Part of a small language model's weights: 8 heads of 64 (1 for keys and values), vocabulary 50257.
MLP neurons of a small language model. Each row is named by its layer, matrix (down: output weights) and neuron, and shows model dimensions 128-255. Each number is 50 + 15 x the weight over its row's rms, rounded and kept within 0 to 99. A neuron's up and down rows have the sign that makes its largest values positive.
After each neuron's rows, "fires before" lists the tokens most often just after its 100 highest values on Wikipedia text that the model never trained on. A number after a token or word is its count.

L3.down569:51 38 43 53 44 24 61 19 39 53 59 69 39 52 70 33 71 60 36 54 57 52 67 62 34 40 54 59 42 48 64 74 43 43 35 54 50 68 66 60 48 60 31 52 36 73 66 58 51 39 55 61 86 55 35 33 46 46 63 51 61 46 66 49 61 11 26 16 30 70 73 57 62 25 30 66 47 40 52 49 60 47 59 22 35 61 65 71 52 23 70 36 33 92 37 60 42 41 50 47 18 44 62 31 60 64 56 41 32 55 63 42 18 60 44 49 12 48 79 66 38 62 71 35 40 58 63 70
fires before: "." 38, " |" 28, "-" 7, ")" 4, " (" 4

L8.down519:33 56 61 72 32 49 57 41 42 34 51 49 48 58 50 34 36 41 30 50 37 52 62 47 31 66 55 32 45 40 63 44 59 34 19 46 27 34 53 69 71 44 44 40 67 46 46 49 65 26 30 41 55 81 59 14 54 39 50 62 26 52 50 28 43 77 36 25 61 65 58 36 84 44 47 49 18 47 71 63 37 56 66 48 34 47 39 64 25 26 34 35 52 63 56 58 45 37 42 33 38 41 45 45 60 30 35 76 31 51 52 66 58 43 34 39 51 44 45 50 82 42 58 44 68 30 50 55
fires before: "," 30, " that" 17, " he" 9, " the" 7

L7.down592:60 69 39 48 35 43 62 30 69 54 30 92 30 85 53 54 57 34 39 53 39 39 46 55 37 63 39 91 53 48 42 39 63 21 53 20 41 47 39 51 55 41 45 17 60 41 71 40 23 25 53 35 47 70 50 13 33 83 50 46 49 47 42 51 42 46 39 08 61 47 68 37 34 42 56 31 56 42 82 47 36 37 34 63 44 31 28 39 50 32 52 59 49 59 55 38 59 45 51 63 45 62 69 46 62 42 47 40 82 31 45 57 15 35 41 60 49 34 58 62 60 44 46 29 73 66 69 43
fires before: "," 35, " he" 14, " in" 8

L8.down470:40 49 78 56 29 68 58 37 70 40 50 40 44 16 12 84 24 86 58 29 58 59 60 65 45 50 38 43 29 44 28 49 33 43 60 42 32 60 33 48 34 42 43 53 42 29 52 28 33 42 21 68 60 58 46 79 34 61 48 36 19 56 27 21 48 64 68 40 50 52 67 53 58 63 34 14 64 62 49 67 61 53 84 37 47 46 50 52 46 19 59 47 44 69 27 60 54 72 35 52 38 38 55 37 58 44 74 45 34 47 68 41 31 63 50 46 53 34 35 57 29 55 29 61 50 57 60 74
fires before: "==" 30, "===" 21, "-" 5, "|" 4

L3.down34:46 63 24 68 08 57 67 23 58 71 48 76 49 65 44 71 61 42 44 53 62 37 43 45 54 61 35 36 20 55 44 51 41 39 64 77 78 56 56 47 43 19 59 51 27 56 45 21 51 63 42 66 46 47 69 37 60 63 53 29 54 42 37 43 41 49 59 47 43 38 47 42 87 79 81 68 46 64 49 49 27 19 65 60 46 51 44 54 49 58 41 43 48 38 45 56 90 59 40 25 65 57 77 67 66 62 23 42 74 36 64 61 53 42 82 48 39 56 22 35 92 51 44 53 27 57 51 42
fires before: " |\n" 38, " |" 26, " " 5, "." 4

L7.down521:47 49 25 56 31 21 66 41 56 33 50 36 65 29 58 46 32 71 38 50 42 46 56 38 53 55 36 54 34 53 56 54 52 61 73 66 58 33 66 55 66 48 49 48 32 22 73 52 63 83 72 36 70 24 59 66 37 57 73 32 67 47 51 49 36 52 42 64 49 71 63 35 69 49 53 64 31 71 66 36 37 58 65 50 41 39 46 72 57 74 72 58 37 67 60 40 59 45 76 62 41 81 41 90 46 60 41 31 60 55 56 29 52 46 50 38 68 30 65 58 37 24 45 20 67 60 58 64
fires before: " |" 29, "1" 11, " " 7, " a" 7, "\n" 6, "." 4

L8.down98:47 38 32 36 42 77 55 52 54 60 44 28 63 77 50 31 34 43 54 44 47 50 43 43 50 51 50 34 41 60 40 36 51 59 37 51 63 40 41 77 78 60 38 58 56 66 65 54 60 37 60 56 34 53 49 59 55 59 41 29 45 67 57 45 59 47 66 56 60 71 38 53 93 57 40 56 38 72 38 58 20 62 26 45 36 14 37 47 54 50 53 57 29 55 54 51 36 41 57 54 47 51 28 35 60 44 55 63 51 58 61 48 43 52 59 37 75 41 67 62 47 54 35 56 41 44 35 36
fires before: "==" 21, "In" 20, "The" 8, "On" 4, "===" 4

L2.down763:37 67 53 23 25 62 53 72 78 55 63 30 34 53 60 78 50 62 50 53 64 57 27 50 50 20 46 36 56 56 45 53 79 80 55 80 39 56 65 35 23 31 70 43 51 46 33 67 57 31 28 60 43 50 38 65 58 67 64 49 56 45 52 38 60 28 49 39 36 21 40 33 39 70 57 67 52 41 49 73 47 42 51 62 52 70 45 77 69 18 56 29 39 47 27 30 52 75 50 38 39 68 53 58 33 47 50 60 34 63 51 60 58 69 76 35 47 45 31 40 41 65 60 68 38 43 41 53
fires before: " |" 42, " hold" 12, " (" 4

L8.down865:49 22 42 43 66 63 40 33 53 31 23 52 57 65 61 49 57 36 64 34 54 43 61 77 36 58 71 64 60 23 19 58 66 54 43 85 57 53 78 54 58 52 43 58 49 54 47 36 42 42 58 36 47 73 24 71 39 45 58 61 57 58 30 43 35 43 66 62 66 52 42 52 27 82 40 26 43 40 46 44 67 45 38 72 32 76 48 24 41 22 19 45 11 29 52 75 53 14 42 55 55 48 53 52 35 64 67 66 64 68 54 68 52 47 56 27 42 48 41 42 63 46 25 48 46 34 73 54
fires before: "\n" 42, " |" 10, ":" 10, "\n\n" 6

L7.down291:43 46 71 32 43 39 60 73 40 56 43 47 49 07 33 71 54 35 57 32 50 51 64 37 53 53 40 66 48 46 26 52 47 58 73 62 44 35 28 51 12 57 70 41 43 63 53 24 45 79 45 39 61 47 31 50 49 58 19 51 11 54 57 63 36 45 74 55 64 53 61 79 58 63 47 44 57 39 65 49 39 38 44 44 36 60 67 52 33 38 54 44 62 40 50 50 42 32 47 68 36 63 36 34 65 50 51 44 18 40 57 32 42 46 44 50 56 44 58 20 52 74 49 57 39 19 41 68
fires before: "-" 64

L7.down319:36 33 68 58 47 29 42 49 44 54 59 64 39 58 71 37 47 58 48 35 38 32 42 50 45 73 45 60 67 36 48 29 64 71 56 61 41 43 68 37 34 38 41 36 54 40 66 42 82 51 51 42 30 61 17 49 48 45 54 50 43 53 79 59 41 50 55 78 58 50 66 50 52 54 74 59 64 53 72 21 58 24 28 67 67 33 49 47 23 68 77 69 55 39 59 47 73 45 65 57 43 58 36 73 59 68 41 26 70 63 65 56 67 42 28 23 31 47 52 72 50 51 33 49 83 55 33 60
fires before: " " 56, " and" 4, " number" 4, "," 4

L8.down180:24 53 64 51 43 44 33 55 32 59 45 59 48 77 74 42 32 70 57 39 50 25 47 68 53 27 69 58 34 72 56 31 72 35 54 43 72 59 46 47 59 16 67 64 57 32 47 45 62 69 41 49 41 57 51 51 75 36 49 41 31 81 51 70 40 62 54 70 55 31 58 64 57 56 58 45 56 56 55 38 49 54 51 64 66 70 52 53 40 42 69 50 47 46 46 61 67 42 25 42 41 60 50 50 31 34 20 56 82 39 70 61 48 38 35 36 66 99 40 39 26 15 53 25 78 80 63 64
fires before: " |" 40, "1" 9, "22" 5, "24" 4

L2.down1144:78 34 58 79 47 48 38 44 31 94 37 51 35 41 47 61 48 41 35 37 48 66 41 48 51 68 26 61 77 16 57 38 63 59 43 47 34 50 46 39 52 19 57 37 39 41 75 36 44 50 72 64 26 47 29 77 41 32 67 79 39 57 56 46 52 42 46 45 11 62 20 52 42 34 70 46 53 42 80 77 63 49 65 52 49 72 39 35 51 76 46 49 48 41 56 32 60 59 44 41 47 27 40 74 50 60 27 48 96 44 47 42 28 51 55 52 47 35 43 47 55 58 43 36 28 44 52 50
fires before: " " 63, " |" 12, " of" 4

L8.down378:39 45 78 33 63 34 49 53 35 63 63 65 55 05 66 54 51 60 44 26 49 49 29 44 58 37 41 54 60 54 85 51 35 59 53 61 42 48 42 42 14 55 46 25 16 31 65 56 87 49 68 58 64 61 44 74 44 28 49 72 35 45 46 45 29 47 31 49 47 53 58 43 43 31 55 73 29 26 73 40 62 65 42 50 52 35 58 51 52 67 55 36 58 46 39 49 45 55 50 52 49 52 44 78 41 50 69 60 30 60 56 42 49 45 64 48 38 35 58 44 46 54 50 43 40 31 27 39
fires before: "|" 58, " " 17, " |\n" 9

L8.down20:34 60 69 61 47 55 28 48 40 62 57 28 04 39 39 61 53 40 57 39 50 48 52 41 53 60 30 58 53 32 54 52 53 66 57 40 52 60 46 28 47 52 57 38 59 58 61 69 71 53 39 48 60 55 27 83 62 50 65 70 54 42 45 38 44 43 39 52 27 03 45 35 30 60 69 43 21 39 62 51 64 71 52 47 72 41 75 54 36 43 53 59 28 39 52 70 26 53 19 84 51 74 48 48 45 62 55 51 66 36 33 71 65 29 53 36 38 39 48 56 22 45 30 30 25 51 45 26
fires before: " |" 48, " " 5, " in" 4, " Africa" 4

L8.down241:78 78 32 81 34 64 48 58 33 50 55 24 44 70 58 55 39 60 49 50 64 48 25 60 66 60 58 62 58 50 36 56 74 22 48 67 44 55 45 65 98 55 30 37 58 63 48 42 55 61 43 57 67 53 51 34 41 68 59 40 29 40 31 47 36 34 74 40 37 40 33 64 42 55 63 54 58 54 53 38 63 35 45 50 48 54 39 85 59 67 54 66 62 48 43 44 34 46 25 60 31 61 34 51 56 58 59 73 55 92 41 63 48 64 62 45 30 57 42 55 64 50 59 43 65 57 61 32
fires before: " the" 54, " his" 7, " which" 6, " these" 4, " their" 4, " its" 4

L3.down465:52 45 56 55 66 67 68 48 67 34 56 94 39 82 61 52 45 42 31 61 47 40 44 52 19 71 51 52 31 36 81 69 61 27 18 18 36 60 48 84 80 52 40 43 37 42 26 52 49 79 44 59 39 55 57 46 61 61 53 57 09 40 67 37 27 24 55 44 49 50 71 87 49 47 54 86 33 33 60 74 11 58 47 48 75 54 58 58 72 65 64 52 63 46 61 40 46 54 51 58 40 31 47 47 78 75 24 52 23 49 55 27 43 42 57 57 56 40 65 66 58 91 44 36 84 32 43 19
fires before: "," 24, "." 20, "\n" 10, ")" 10, ".\n\n" 10, " |" 5

L3.down362:66 73 00 63 51 40 44 26 67 66 48 22 61 62 66 59 46 55 26 27 34 51 44 56 68 44 16 85 41 34 55 50 34 66 44 35 49 13 71 43 60 50 29 60 31 81 53 22 41 65 32 46 70 47 46 44 55 37 50 48 68 40 73 62 43 64 70 48 44 64 74 45 71 38 56 33 46 53 40 38 89 75 52 31 52 42 66 54 35 65 75 53 30 62 61 52 72 59 52 75 29 56 70 34 47 57 37 34 35 29 64 22 76 69 67 65 32 65 48 56 37 62 59 55 69 19 47 30
fires before: " |" 47, "." 31, ":" 7

L2.down1224:59 48 46 44 57 35 64 44 82 45 39 46 74 72 31 45 40 48 41 43 55 23 34 74 54 71 33 28 55 35 38 55 46 47 64 65 62 51 60 73 12 33 45 64 41 67 45 24 56 35 37 60 36 60 23 89 37 35 45 72 42 60 52 58 68 41 38 44 36 53 54 40 73 82 47 28 34 53 30 54 62 87 46 59 12 46 54 47 54 45 34 36 64 64 37 58 26 42 37 41 46 75 45 71 17 37 40 41 52 71 58 47 63 55 37 39 48 64 54 55 51 31 46 65 23 47 48 48
fires before: "-" 68, " |" 5, " of" 4

L3.down761:54 25 61 40 44 54 49 30 29 47 12 26 27 35 82 36 38 37 51 32 46 33 40 67 65 64 51 60 62 55 49 31 62 44 38 79 45 66 70 58 53 46 45 50 59 47 48 49 47 14 23 32 07 62 25 52 56 54 42 55 53 72 47 54 28 61 63 39 28 51 41 43 57 47 62 37 37 90 30 63 34 70 43 50 21 63 35 38 18 44 53 40 50 67 67 45 43 50 52 53 30 60 24 73 63 72 54 38 34 53 41 53 46 35 53 20 26 37 69 69 45 59 54 31 55 37 40 44
fires before: " " 75, " |" 9, " to" 4

L7.down705:71 42 41 25 53 50 78 59 39 61 66 43 43 28 23 59 44 41 25 60 60 34 44 45 50 60 70 65 62 32 49 53 57 76 46 71 40 57 43 46 65 51 45 48 65 59 47 37 71 74 76 91 41 33 39 43 52 66 77 67 55 69 34 35 53 54 79 64 54 51 50 22 71 51 14 51 50 54 60 24 23 57 42 52 27 28 39 48 58 48 64 23 58 28 48 51 70 44 50 19 52 46 55 63 54 36 40 63 56 51 45 61 66 44 49 46 56 45 45 66 38 18 49 66 49 73 35 74
fires before: " |" 62, " " 5, " Result" 4

L2.down9:55 29 46 52 22 33 47 67 57 59 39 44 44 22 63 65 53 42 57 67 88 29 56 35 70 51 38 53 45 73 57 32 51 47 64 42 31 39 68 40 59 31 21 45 41 50 43 58 39 53 35 71 42 54 22 59 23 61 51 59 44 46 88 67 65 76 36 26 51 42 43 68 25 53 61 51 63 39 27 73 35 49 41 28 65 47 53 61 49 57 59 36 56 19 73 76 30 55 65 54 63 69 28 49 73 46 50 36 67 47 67 68 71 87 36 38 74 24 30 59 36 49 30 59 60 40 43 42
fires before: " |" 59, "\n" 10, " |\n" 5, "2" 4, "," 4

L2.down312:65 27 30 69 29 51 32 39 57 71 72 39 29 48 52 46 65 28 53 35 25 49 53 53 83 53 37 70 83 53 46 41 66 78 65 88 62 48 63 47 47 71 43 56 50 54 43 18 71 48 69 38 50 54 39 43 58 65 32 52 20 57 67 63 42 55 69 53 42 51 57 33 52 45 12 83 43 28 76 60 36 48 31 79 55 35 41 56 35 40 22 59 72 44 57 54 60 33 29 55 54 68 29 48 43 54 61 29 54 83 83 42 49 41 45 60 49 55 56 61 64 37 52 44 58 38 27 50
fires before: " " 60, "," 12

L8.down666:27 46 77 84 23 57 57 64 26 44 47 41 39 26 61 53 45 31 63 37 46 60 62 47 47 54 63 48 58 28 37 48 40 34 43 21 23 30 40 69 81 62 46 68 54 22 40 56 37 64 33 53 48 76 32 14 38 47 44 53 68 36 61 34 41 70 70 35 29 49 68 54 41 47 58 46 49 68 40 40 55 61 50 42 62 53 61 69 51 66 54 41 56 47 40 57 43 28 65 48 40 47 59 50 41 61 55 47 49 47 61 32 76 48 39 54 63 35 49 41 63 53 37 45 81 60 57 42
fires before: " |" 30, " |\n" 23, " —" 11, "," 7

L2.down804:40 87 38 46 31 78 29 44 21 59 43 42 44 74 49 39 40 54 41 45 46 55 40 51 47 17 46 70 35 68 42 44 41 76 47 44 60 52 46 57 65 67 61 49 35 35 29 47 18 56 49 61 39 40 36 31 80 69 74 21 70 32 46 42 18 41 34 39 49 75 54 43 41 81 63 47 59 62 51 10 56 27 42 52 61 55 27 39 34 54 51 58 58 50 47 30 55 53 61 40 39 48 64 35 59 58 52 51 54 44 74 32 66 59 47 51 63 45 35 60 53 47 59 38 41 52 54 58
fires before: "|" 54, "," 7, "." 4

L8.down1021:52 60 86 50 43 66 50 57 43 39 47 20 43 37 69 63 50 66 58 58 47 43 66 50 37 52 49 34 57 58 53 48 47 57 49 34 30 83 71 51 99 72 71 46 66 48 41 56 41 59 55 46 47 52 38 48 39 65 52 50 60 35 45 57 50 61 53 40 60 44 29 39 62 41 81 39 31 45 46 64 53 41 34 36 53 59 36 51 44 52 61 50 56 44 54 55 59 57 51 52 55 67 55 39 52 45 59 44 63 73 29 72 21 42 69 46 33 48 66 39 46 52 45 40 51 60 48 41
fires before: " the" 39, " " 10, " a" 8, " his" 7

L3.down964:44 40 68 73 51 63 37 49 52 48 29 59 30 72 53 53 68 55 55 51 78 21 50 61 37 71 65 44 37 38 52 61 87 47 42 69 50 40 48 46 42 35 38 51 40 26 60 34 47 55 30 79 30 67 50 50 33 44 58 39 57 56 60 60 51 63 41 38 42 61 55 43 36 28 62 68 83 34 67 82 58 48 49 40 59 50 31 53 63 45 60 57 49 45 50 79 50 40 50 57 45 53 50 61 58 57 46 57 45 49 49 47 76 61 45 76 39 47 33 24 48 52 48 54 54 28 33 32
fires before: " |" 36, " |\n" 13, "%" 11, "," 6

L8.down68:30 47 42 28 60 51 46 27 38 69 41 47 60 59 64 43 59 61 35 58 75 62 49 52 33 47 48 65 62 59 71 71 18 35 70 51 65 29 24 54 56 70 50 34 49 29 69 67 60 31 38 43 76 55 83 52 64 46 71 28 58 47 47 41 37 71 31 48 56 81 61 10 33 24 65 52 36 62 56 38 42 22 57 64 34 64 43 33 70 55 53 18 52 61 43 50 50 47 39 35 33 60 57 52 21 46 73 61 37 76 78 54 65 54 61 65 51 56 57 59 67 54 84 44 62 48 29 46
fires before: "|" 64, " " 6, "|---|---|---|---|\n" 5

L8.down1081:37 40 54 57 34 51 70 49 58 29 53 48 54 34 48 51 45 38 53 41 28 68 46 63 41 27 39 52 41 66 43 67 42 58 52 23 22 22 52 45 57 37 44 62 51 54 38 50 44 53 22 60 67 38 40 69 63 57 37 40 30 51 57 40 33 33 67 37 70 31 54 60 26 49 61 42 72 63 65 57 40 86 37 30 58 64 26 61 14 47 43 49 59 45 48 74 61 41 75 49 60 36 28 52 26 56 33 47 50 76 47 46 36 49 45 85 64 40 39 46 47 60 28 48 27 72 38 43
fires before: " |" 36, " |\n" 13, ":" 6, "'" 4

L7.down1060:72 47 63 00 44 68 49 72 39 44 58 29 36 19 50 60 41 32 53 42 34 46 47 34 51 71 45 69 57 34 54 45 54 56 70 43 49 37 80 50 49 50 34 22 44 68 34 38 55 85 47 63 50 52 21 35 44 40 77 18 66 73 58 49 62 46 56 63 52 45 35 42 54 70 51 32 82 34 42 37 55 29 47 42 51 36 59 52 52 70 68 80 66 50 64 49 48 61 14 27 48 58 47 41 32 38 30 69 61 69 48 50 58 57 52 29 47 57 31 92 56 44 52 50 57 46 54 69
fires before: " |" 47, " " 7, " of" 5, " |\n" 5

L7.down52:41 62 38 25 10 61 51 32 28 43 51 24 54 41 47 33 70 58 69 59 38 34 81 51 77 78 86 62 57 35 69 42 44 50 70 06 48 37 71 52 67 32 51 54 57 20 44 15 50 66 43 41 52 55 29 46 39 65 46 48 43 55 71 51 70 33 48 44 77 67 47 36 55 42 59 14 43 53 75 66 59 73 69 47 60 38 22 76 66 25 51 41 50 46 57 68 52 46 27 52 55 61 73 56 54 51 47 63 48 28 50 47 52 34 38 47 52 56 31 59 36 42 61 48 21 39 43 67
fires before: " |" 56, ":" 5

L8.down40:50 60 53 53 59 44 35 53 42 55 56 17 38 63 60 72 42 33 52 71 61 46 68 46 39 57 70 41 34 54 32 45 23 61 61 53 70 65 56 75 99 56 55 69 33 35 54 51 35 63 48 26 47 70 25 50 58 68 40 46 65 52 70 45 41 65 46 46 38 51 47 33 48 62 49 61 40 50 36 62 56 39 25 57 45 59 33 55 61 66 65 42 44 41 61 51 37 58 54 27 40 73 56 36 42 56 25 54 54 59 48 37 68 50 75 38 55 63 81 32 47 50 56 62 59 41 58 46
fires before: " " 36, " the" 17

L2.down1273:64 42 22 34 36 68 65 26 46 46 43 30 56 37 43 16 68 33 67 45 66 25 76 47 51 57 76 68 38 31 42 58 68 68 42 51 65 40 31 32 55 60 41 57 84 56 44 20 43 28 45 32 54 61 58 51 45 45 27 42 59 55 45 32 57 63 55 34 37 41 44 42 41 39 73 37 56 78 34 32 68 60 67 38 68 49 43 33 16 29 53 53 59 81 55 45 30 63 57 57 60 55 54 48 36 36 33 51 45 27 75 34 40 30 60 17 53 66 66 31 56 70 47 69 46 24 24 60
fires before: " |" 66

L3.down565:72 67 52 58 45 41 37 36 39 26 31 44 44 34 82 27 51 45 63 62 26 55 40 52 44 54 61 45 59 42 47 60 53 84 52 39 44 38 40 27 51 22 53 44 34 56 63 43 34 49 29 57 46 61 44 12 65 50 66 42 50 49 49 66 64 44 46 49 50 47 44 66 67 49 89 34 56 50 82 57 76 36 64 27 37 50 69 69 36 78 34 63 57 60 41 64 40 26 27 34 73 57 38 52 31 52 47 39 61 51 56 16 45 53 24 53 51 73 45 58 36 53 29 45 55 41 31 63
fires before: " |" 28, ":" 9, "1" 8, " /" 5

L3.down538:37 42 30 74 61 32 60 21 49 44 11 21 41 35 65 42 29 35 75 27 25 57 45 48 56 34 61 51 37 49 50 31 41 43 51 70 38 33 33 59 82 04 31 46 26 55 46 32 68 78 25 39 68 51 69 62 48 18 52 46 54 33 37 78 26 43 59 51 54 74 25 33 77 51 50 47 28 46 57 47 45 54 63 59 55 49 68 41 71 40 41 39 45 58 60 42 59 37 66 61 41 57 32 66 24 42 53 73 74 42 49 58 65 68 56 68 36 51 55 47 65 34 46 44 55 64 38 50
fires before: "." 50, " |" 23, " (" 10, ":" 5

L2.down1179:50 39 81 44 43 57 62 36 60 42 59 58 75 31 08 42 57 48 71 54 45 13 52 55 50 58 36 41 54 25 42 44 25 63 26 51 57 49 49 59 45 43 61 47 55 62 46 57 46 51 70 42 28 50 52 54 44 47 89 57 86 42 78 69 62 55 31 61 55 34 40 34 52 57 49 48 24 67 39 71 53 54 36 65 67 54 43 62 31 49 47 33 68 88 48 70 50 49 40 59 26 71 38 41 42 56 41 47 59 48 68 37 37 53 51 42 48 46 54 50 15 25 27 62 46 38 78 52
fires before: " of" 58

L2.down327:47 62 44 51 45 67 41 34 46 65 38 60 52 52 76 32 44 61 54 49 17 36 56 20 27 33 58 45 56 37 42 29 21 32 85 55 48 74 40 61 49 45 30 50 50 39 38 40 48 57 23 79 50 54 68 38 76 45 70 54 38 76 74 57 37 60 61 56 39 52 54 34 70 33 49 47 75 23 46 63 66 49 34 57 48 67 47 45 46 59 35 72 55 65 41 42 54 23 49 39 41 54 77 47 25 54 62 63 45 69 33 43 47 66 47 55 24 41 56 72 55 60 48 42 48 59 45 46
fires before: " " 51, "," 13, ".\n\n" 6, "." 6

L2.down813:49 51 88 57 64 51 48 47 23 58 74 77 47 59 22 58 32 58 28 59 50 18 35 30 35 49 55 40 41 80 54 43 20 29 55 51 30 53 53 66 42 32 62 64 54 39 79 63 43 28 75 54 68 55 35 31 38 54 45 42 38 43 83 18 40 38 49 48 61 66 36 34 58 08 43 67 57 30 47 46 48 45 60 74 28 67 46 54 25 45 31 22 45 71 59 58 65 63 27 43 38 25 60 46 52 49 41 41 50 42 23 54 60 65 39 71 49 53 56 24 80 49 47 66 30 47 92 55
fires before: "," 31, " of" 12, " |" 9, "." 7, ")" 6, " |\n" 5

L2.down483:74 23 54 50 40 64 51 56 66 59 50 54 56 67 39 51 42 24 47 46 63 48 67 42 70 53 60 52 47 61 49 56 51 55 45 54 56 64 56 43 54 49 66 59 44 36 58 38 53 57 36 69 51 21 40 76 69 49 42 39 47 54 46 67 52 63 55 39 51 72 47 50 38 70 66 68 48 47 64 64 37 65 32 53 43 45 58 43 21 37 42 87 51 48 63 45 53 58 44 59 44 59 27 52 67 32 48 52 65 48 48 41 57 58 66 62 42 48 56 47 45 25 55 48 85 29 35 66
fires before: "===" 27, "==" 25, "|" 6, "-" 5, "====" 4, "H" 4

L3.down844:51 54 59 34 52 49 57 28 34 50 58 54 56 75 34 48 43 51 47 41 05 35 41 56 77 54 39 52 39 08 22 60 65 58 57 61 48 50 52 62 58 37 21 50 71 29 35 34 49 44 43 41 42 71 46 39 37 51 09 44 26 80 33 39 43 22 40 33 41 50 71 30 38 59 68 56 30 55 57 20 57 58 61 43 42 38 17 59 37 63 52 36 09 56 68 35 72 55 56 51 33 61 45 37 53 64 34 57 33 36 36 42 33 47 53 59 38 50 27 61 66 58 74 42 57 28 57 49
fires before: " |\n" 27, "|" 15, "\n" 9, ":" 6, " |\n\n" 4

L7.down495:61 40 57 49 45 58 52 41 38 58 74 45 41 53 36 58 41 59 58 30 64 65 74 36 66 61 70 61 65 62 56 74 60 48 50 47 57 32 44 62 58 24 32 52 30 65 56 69 43 89 70 42 59 50 60 32 39 55 57 89 62 45 55 43 39 67 78 63 67 47 65 74 48 49 45 31 45 57 40 57 50 17 63 41 67 69 65 37 72 46 73 45 57 56 26 50 56 36 61 41 15 36 59 62 52 86 71 52 27 41 42 53 36 37 47 50 53 19 80 24 54 62 40 64 47 41 60 43
fires before: " |" 28, ")" 15, "1" 14, "." 9, ")\n\n" 6, " (" 5

L8.down284:40 56 45 63 52 54 63 67 34 49 28 59 45 48 49 69 64 51 43 31 52 73 37 35 54 43 55 87 66 42 46 71 40 59 48 53 58 67 56 47 40 29 46 43 58 40 36 93 32 59 43 29 57 54 63 46 59 15 82 59 49 50 50 63 22 61 65 45 44 40 54 52 47 23 50 40 52 52 65 63 45 38 48 50 44 90 55 40 69 39 59 57 77 31 26 53 77 46 42 47 50 68 30 47 45 48 29 69 49 36 46 62 48 50 30 39 61 67 43 47 61 44 71 34 56 30 34 56
fires before: " |" 43, " |\n" 13, "′" 4

L2.down730:25 42 56 74 62 51 26 68 86 71 52 36 47 42 58 32 50 66 25 60 36 26 40 36 36 25 27 36 35 39 36 52 53 55 46 62 39 76 46 44 43 35 47 38 73 43 28 48 50 43 39 28 36 44 43 58 53 32 31 77 36 51 61 54 78 34 72 62 46 58 47 35 37 51 64 70 39 43 66 44 42 78 41 65 41 43 28 63 44 49 39 62 60 68 64 62 59 48 57 41 28 07 84 49 62 83 38 47 38 61 43 73 58 58 45 50 37 56 53 53 65 70 54 39 52 44 39 42
fires before: " |" 39, " |\n" 7, " " 5, " (" 5

L8.down858:51 49 59 53 55 65 52 74 54 45 49 50 65 68 62 48 30 40 42 67 61 51 47 40 45 73 55 45 50 24 49 56 43 48 24 49 36 66 58 65 82 28 39 36 33 41 51 62 21 22 67 52 45 67 36 36 65 50 53 50 62 75 64 60 78 40 65 57 45 54 49 30 76 42 42 44 66 55 52 54 28 51 18 53 42 44 53 47 64 37 65 18 43 45 65 23 51 70 64 56 39 66 54 40 47 63 47 63 56 49 69 63 46 64 39 42 40 58 65 64 57 48 47 68 59 41 50 52
fires before: " the" 49, " a" 5

L7.down922:89 46 45 55 52 43 58 21 31 80 49 24 69 44 20 39 25 58 26 61 57 40 33 52 49 39 59 48 58 29 32 45 41 56 57 53 42 50 41 47 61 53 41 68 56 26 59 62 51 74 70 43 78 39 55 39 31 35 44 79 82 61 37 50 62 61 68 16 35 73 65 40 60 16 57 45 63 53 73 72 53 54 34 59 46 66 37 54 36 46 43 46 72 34 62 55 62 43 52 58 57 33 70 56 61 34 51 49 82 44 43 41 37 72 25 51 52 67 33 55 76 42 66 22 55 22 13 48
fires before: " |" 23, "==" 13, "|" 11, "-" 8

L3.down1180:78 62 53 52 62 35 60 55 38 48 28 79 41 58 84 50 49 65 62 50 60 58 61 28 55 54 60 43 28 39 37 58 52 40 54 80 37 89 27 63 40 65 35 39 37 45 60 37 21 27 43 37 72 34 18 46 57 42 43 59 29 34 49 65 39 52 15 72 53 37 69 44 74 55 56 76 43 78 19 54 88 40 63 52 48 58 65 44 37 66 27 58 38 62 26 70 47 36 47 66 16 28 46 35 55 65 65 59 56 63 51 62 38 43 44 53 41 38 31 38 73 63 56 69 38 35 86 81
fires before: " |" 32, " place" 18, " medal" 11, " in" 7

L8.down254:30 38 64 80 70 68 51 29 57 49 44 45 58 52 61 37 31 54 50 61 20 12 56 48 44 56 67 37 42 78 46 60 58 58 22 58 35 51 37 64 42 60 13 69 38 51 32 29 56 57 57 96 70 56 46 30 52 53 45 38 58 40 40 59 37 40 53 40 60 65 59 65 65 60 56 46 52 46 38 74 47 55 75 26 37 52 53 65 21 54 54 32 50 53 51 25 53 60 59 54 55 60 55 36 50 44 52 47 33 32 61 72 45 39 24 49 53 33 44 60 50 66 27 30 49 52 66 56
fires before: " " 29, " −" 8, " —" 5, "2" 4, " Goals" 4